python train.py --num_key_value_heads=1 --rope_theta=10000.0 --init_std_qkv=0.0457 --init_std_down=0.0654 --max_seq_len=1024 --train_tokens=161600000 --max_steps=9864
MLP neurons of a small language model. Each row is named by its layer, matrix (gate and up: input weights) and neuron, and shows model dimensions 0-191. Each number is 500 + 25 x the weight over its row's rms, rounded and kept within 0 to 999. Numbers have three digits each. A neuron's up and down rows have the sign that makes its largest values positive.
Before each neuron's rows, "fires on" lists the tokens most often at its 100 highest values on Wikipedia text that the model never trained on.

fires on: " made", " rec", "ollowing", "After", " up"
L2.gate490:469486524483460498481492513454514511537526493466561480491518498510499479530540506548498501499446479472466505511499517465531474493535569493544521466490468525524491516480519482495504487503499475516522445502511485494490480535526518553512523494502437509497521521499462514481526452546527502500500483512538496486515562498516523506482458508488542456501516485512497482460504521474481507492496506516494487481483490488507484482456489535475514520517457473492506530493494508479542471490500532537489511499548542518513466526536471511458511536487474550493488454497491530522519519509475491486
L2.up490:500508499462512496514522463492505490489496539508528483493459460476520500498453522499505501481541469490476500534503478486510514483560532539520489507512511506513502469519456482486485510480475492474508484521500510492522534492515513538497466525487477505406498490500478474534516503457415498518491518474537488492521497530471470503497505508472507462494503466492544510531536514473502513522500540498449511485545575463509450504477499497482510456466551500515502502442490501446487514480475506496506471511476480495498536486510524510517478481496496513504510502542448514506493507500517529539

fires on: " has", " had", " having", " have"
L2.gate368:476457446504505536520469531498471496493488493513462491487507513487444534508513534539500502513479544484498473503464477510532502478475474476512449488478474543546509549494525458493456542486513465501512468504471495488513515493518528536494480499459493499488526477510520541492470503523515470507514493499426552477495509456491491508505503495454485523539518544484505514515484496529530496507552513500499509504518501532505508492479459523483495515504497472504532481549523486451500527540512513478520494501503541536555508505508510478489536543463465524515526492535511557489513484506528503516
L2.up368:515489485487471451523518508441536543463518518488513425531533497527510506488531478484506432537463500509508482516483492471522514494461485491486508489522470473546487530503459508529533477463467540503524507518470471563464486528473479487503493512455504500466510488464545509511494535527517507520503479513474520493506543473508502458524487516521499502483565485482496497479474518520526476515539504490512514526467475490523511482527464501496507484477480499495433477469527494480519491483466508492505495509524528510528491484545489438507485471479545521484522507494505493501503508475506519468

fires on: "lect", "itect", "ruct", "p", "ent", "ald"
L9.gate243:531474456499458519540480501495506506538482484525505497497491491474491506507496524518493516535503531484484499562539550515460493463494507524443497561454524502465512517489478510482469516504492440511502489500523483552510501481478515494513503512452513493479478497507478481463522469490518532532511527465454486488497489529492487510494535511547534509557495502506515558491509512482523522502500505493485457495522476470491528502513491476530512490476504481471494483497474482463464520468485451483436481473522517455498507496498504493478422532466499520469513527502476485516522538531530508494
L9.up243:488420508489478489549467485466508506456543514490540509540509482479490540460487482518464523481517495490538507482488508470524540451516507542489541470522556504539490519514528522487494515533493471523457500495529478491501480458504507506476471508466492490536490472481492508496524495500502523521490462464439463470517512476520491537512574501549524515502504500441516511510496540455506504529515529496510471479469477512500504490508530480505485526503521516506505546488512478470540496506518501505438489488502505479535532541497519539493516497501475472524498486473511489492531489488516500516

fires on: "ath", "ith", " water", " fund"
L5.gate498:502506512500495498487512529469530511514474437507525474495463467450460531491463494512482491499517490522503529504487497510500485532507498482553513515481507505500541513481476543541529526528533505549486466494498512496520503538510456473494500515518486485530488484522497553537526455533479492513504505454497500502478468537504541499464475510462498512491491444482516527501499483488480495492516527557512462483498445433535475487459504503510491528518522425541475517526516470458493506499460477470479521517489547506523480488517522474464449504520500508516479502528502487501527475496483499509
L5.up498:525497486474518486516528533481527522494465536541545491515491458493511562477490516479513522507501464536506517509538514476503503496447547495515516485466458466465517489483523496502531488543494521486484479522504480504512509493483499504487500471465534551456494492509498493452478494556496512511502511511486505510505495486492502510464493542453477511511466504479489507511503474517471489510492555500519510531484495496519473493511490515480496505500516510512486527538481488540481507505504522541497479549524498515523455498506513417481436478498456551439552507537492459508491482549523518481

fires on: "ct", " hold", " Apps", "D", "C", "ost"
L6.gate371:479482556537518487531487503458484526498477471501485526456484503486505477471478510507466488468475556537481514503494531476518493487476525491433499498476511449487529527483497546503458455536507500503503523447481540524475490530493503480494486507489446480535518528500517506566481484511522451482464528502527492496468507476449502494492481489520497520496496466520545514504556529523466474484486476531486468489488491521522478551511442506480525521484515512479517454541509518510496469494491467495508481507479507478501537508506530486488491515500532508479494476531508540479522467495495508543
L6.up371:467482485486536465487511500538523479513521513493535543491486502459541520496485526510464524486528519513470532484511454495522520512526532539513511470470493486527522548544484491443481542507491472484462495520502488513532509534471477503500486464438528452540497510499479515517455531494523456536512480544507497515517547498515501500523459513497509495464492494533467508466517482477467503508501482522505493458525510536506503520478507517511491502548502499500473511477484498470478559473489498533478456502506530531493514488522454504513504498503494536465562460467506497448527528485489507510

fires on: " while", " before", " until", "|", " when"
L5.gate461:470498471515521460519507498523528488502496512477516524494531497491532521503506523469536533486500486508538462511530482495501515519506528464537512479548493478513511493516531450530532500487480547511452517532540498465469510503507511514525533501486509549445543469453517523509511467491505537510468502483486502545526494500515514473506452456511491468485476493513528522476545493521505504463473498503500469541531465518538521513479490497505493498506495507501469454445490528487517512505495515485505512461524525557516486475517458523528457531465469465545505506531471465526496490515489439506
L5.up461:490501508490524469514451491524499459458477521454514490502480487509513519498522522487494550513508514545523500455489497519486502478448496517519533522497536510534476480515464489515508478462494471514467515525504454488444461493484516512499510531492483502458468443520526501493501472473482482429474478534502509518496509454479535506507453483514491508498542505517503503508526468481514549514470492491517463528514494498507519516541481467504509500487479475488506504507538520467481485542491510495506494477491453489489503532532444524550502508534459527457503430508511451524479502530487495531

fires on: ";", ",", "),", " served", " and", ");"
L12.gate459:499514471487520500512479452519477497515479512491522492495491510492530559504453507453540469480543494528502429513544481458488547479541479521486542495483478491473512480467510497481480496495531528501518453513484468521514495489513485554521536487479488486493506467538461499535454491554474541521520516511473500514513497499503464483518487506485534512541517512468500482472502528497506524502474505526494501511519503487536505493468520527507520508496530463516443470506483477514519483495488497512455504488537486448564501500509502508480470472546471497496529475454533534463509525517492488545
L12.up459:489508531503490522503479502503469571467522512536523491496504519478495540511513497479554476472544469485520479491467456516488499491450504529507488526497523506491515503518485493546543499458516549499489501492486495509522501526480496461473521531502493465439519505528512501548527490529510494488509508501530491487492522491483468427485526509491513492502444497541505493504537519481476465447521496494515471527514509485476531485505517532508504522519491500505525542513485496493533508454488477463545499498531481476524484557462507499523548537559547465488498497505511517506499520452455515510

fires on: " A", "A", " 186"
L6.gate351:526491452466488503457499494531504515455537498510518483478549512490510585526521491495489471478528509502512539519506500508525514499463495545483509490483521513520499486504471539515480475519497502501491508500460494491492508507480504449540539500442502523494493531478465513481489519492483498499521517481498515527477497495505518477521484487442511486475495467486455480486496457513501519500474517483541529521541460446559517494487553529482463543469519550554509493480478481462467490494515486488477512527499542502491508515499471491449458524487528521500502501444511502496489444477507490504
L6.up351:494453493508520478494507444506472482522486490506539516489527489531517562487514501528452487478487478510493502528515503501471485534527496471517510462476517513478505474452503459488489518473506515487521524506517472483483513492508498437550534529510545483530530544492477510514548508476473469464545482527513514479525517523522538504545452482472491507555501489512472491467471544493501504500543478555448487504515480500521490499480492524470464512509478527464512501452522471482509484503522457470484504493552500554491540511507498476484509518531499489515494490507503488491493469443482475512

fires on: "197", " 190", " stri", " 186", " cost", " 187"
L3.gate92:480508478497491511491484527531542489460513519513491459507522528472501507507512495503489476463482536526548487488490495521542552505490480573489505521510549449486489537515458482498498490517529506511459538479524494476476510435481533508469525531472488535519536537491458509491492471480503511466505505508512512534512489478503513457481490518490508511513459533537504536451500534505490500517490497512460504506485490513513530479502484524467449496444500543493491516528459520496452462485493496507522493503489434493452470506474485535470521467485483538496520480482502464493547485517495507503
L3.up92:503498491520528497486499512490470473483503520459486484487537514508502509488508503473476485478565482525519528470481573502553517524495473485497492494489518469508527484490515543476508479491475490493507537511539497533541490475489513493512479535491507508519534584486463506473509506492487474461529516478557528520546488482518501507489454509480464523505447453506528469487542530519508463457508520508474498522542499464472518481512507534501528516481480503500504501491507472519478525478483470569500495527487487539491486476490469526515469495505463507486496494523511509526538490465438501457

fires on: " up", " out", " Up"
L3.gate85:491486518514492486507449468473539494505495486442516516499517509508513507500467531533503501514501511450497478472499477502537479515455533508470508492517506541537530507463494495500495523506499461511537506530512502471512486538474568512468523500518487512471489450511513472473518482515490476495536506487581516516551485517480488450485499468522520507578519496499508505484541500540489504528519493508516529499540492521519525459500501521491505557522475471498519489528505481441493456496518524522486512528508526523489490495514456521494472506507499522485499473518546520433477534474527516489
L3.up85:524468513507509520502501518506491482435535514476522445464463482460463516460519510506514517492474482509496466570502478489503469469487511514550453500489514532502544496518518514475520498522523486561455527517494488458512492489538494510465503517496469511508504498503480451510509544519473521549460507453507502489531498483488468511517505523496482504502488477495521451560515501496469481504498481513511483508500487460477476513516495450524515477531490468540556510495454519520503500518481520541519529485509506485469522454535538466523498516478514516478461507525524457530478490505496518516

fires on: " Bu", " do", " Mo", " lo", " y", " Den"
L7.gate483:469515538489586496509475469504520502508454505486522477524488491487454503502474460539528511519458531487505494485486501551506517533497447518467505498556484487478529482473526518486465421501513526505482536517525509511519494564521501524507499526505510509496517491480522481490531485513519536511516513491487508502466477533490459543511489505506468566489515475481484498519483498556493562446517454470508502502523494519515489477498496517508467489496512496498538497486504522500541499511514464494508507532501494450473496528526519482514461519476479477485523513482453491528466468515483518509
L7.up483:505494531456546457498481482480490475480554501496503465500494484492541495532507513539521512492470501490480494497498463549508547517516501501500543480533489469488492470518482556485447493472529529510484504504553506514518464550506509497524518490502468496525482531509499501497538497493432537523479489488520489509490499504498506522556500524510519497496531480523489476503562497544468528478485469510459481522513492492471497535488497462499441542483464505511507558504502514497491517475511536520577530458485496488474486516488493474499527458515477484514459486457509511512503493516485532495

fires on: " and", ",", " \"", " as"
L9.gate37:519459515477466507474502513513521529499476503485514510497445556505477533459478468519494467486509526541488486492517538503500558506495498537490486492501495505533510543493485505525513495440542467476512458524481493484460481530500476497537535492438520482481532470521528472496500500497502547516499507493485484487500532498516526529437502490497490508500517505539471508463496531457502471493473485449553512469537511537541490507492489504437480500493524516514478481475505491506532451485518520515488508489509471474531516541553525506491513503458512523510498499508473507478545496530472449505
L9.up37:510474472480497535478530471510492517490494475506507469455460482485468502499476483472494475531547513483454499486484490482532497512543451475496518505476458529543538476480515497521443491532518538468489504496447487508474527503481504498478517480478511491423531487520494499497503531498451507529536440537501469487492517527545467460518502478469593507474510473522522483514516501506481492486537486469517473510513545471503538475541485473497487515498494485520493519510528504483513509456495514528520486506517472489521505460484527489524517522503481457486513514515475509475492501460501474499

fires on: " has", " 9", " are", " have", "=="
L2.gate26:474440509542514508486520499499540501461466523481493490482483470496502520521495520494572490483502457474498509503449481467480532453468482469504503479496487501484487547469537474486502509486518506484518496517525501472454538530508504507441472519486509448529490498523492459496490538554527488476499499459489477496484469477537462512535506519490503487521519538496522525533469488522482480523508490469529500484466517522505470493473514535500516462514458486506518473472489481477486498502502512519528508507544510517505565505545467509481502525502513549475508460497492523527497487436547503520
L2.up26:534482458490484505509531513497494429514484529521517474545537510451481459513461507475481515541522524503474507517463485451472527450506519507527498484498528478453499502496488480534525509503506520487488465491497473487474560503482446527456504518497482485503523501517546496505470497510484488477529497499466517493494500555531478504505503508512533518520499499484550553507474528460557472493471470512499504481478513549524493490482484522474511457493506519519493510489523506424482539501487471478489538472525496520531501484512479474503483499474519513486515499498492461502503507526562523458

fires on: "C", "c"
L5.gate306:511536506504470483486503455478499468495476498506481537503478478463517517523516474512512493504478523527496452502488504475455530474440487459505464529528474501508498490480500491466499483554484536499527516523504545516525513522478456490523511475478449488465500511469563501516469494475484509522503500519480511483498458501492496494497453500493496486518491479526535489498513542455484469476507461495522505507519487532520483550489479494494476526483512463524514469507566511495514477448488496489510548514473540457567517526521454522520487486489516460478537521540482486467484498478493454512
L5.up306:498506477489486487499523517476486482473481495469508502506497469477511485484510453509491504504490507508510455499496447519487499485519530498502493478531442526506527494520472517415500494520475562523530534535484536529521507511534484481510512489492530470484508511481460499467439544455511535469494475518531491481516488480467496535511510500453502483467508459509505481509528541494473525536481490533502533470535443487496486491515504509527478485461513476468529485526528534470492554525520474500505504533501499489525527509510453516454493499524501480487556543516519522458483533490512462495

fires on: "one", " while", "ike"
L3.gate369:491468465490510542504496503527530534497504544517524502487511477504470529503518478443496478494487494526518512524472469505490504477518507541536541495510520477504473508531423513515503476497548494528455525500492513516477494496537535512492461451526501528509515524478448520491485523517498522483498453506482487535443515518467460479500464483462498489482514505480508509527517506522458524496439478485523462524527516484528489530473498470494482492504536477530508463473493503495494463499483470509531526456534498510521459477504481524510486520504503505518543496542514474436445469502506478525
L3.up369:500466518496487464477530465424481477459459470517534522491525452482471510513446551495571523492509514509492511461533469537489554481455523496516525510532500504479488492476530524486472498515494515508478521542467457500526521470545489520515467473510495516478476469511518492482515505506508500482515466522516474510500487484499510496524518474497475513502509526514484490473504479505512522507475477538532505487491515531489480522493472441505487507523484491484496468501507530504486501472533499493504516451477480447494482470475500504478450457442481508480529530526522434518511517489464519508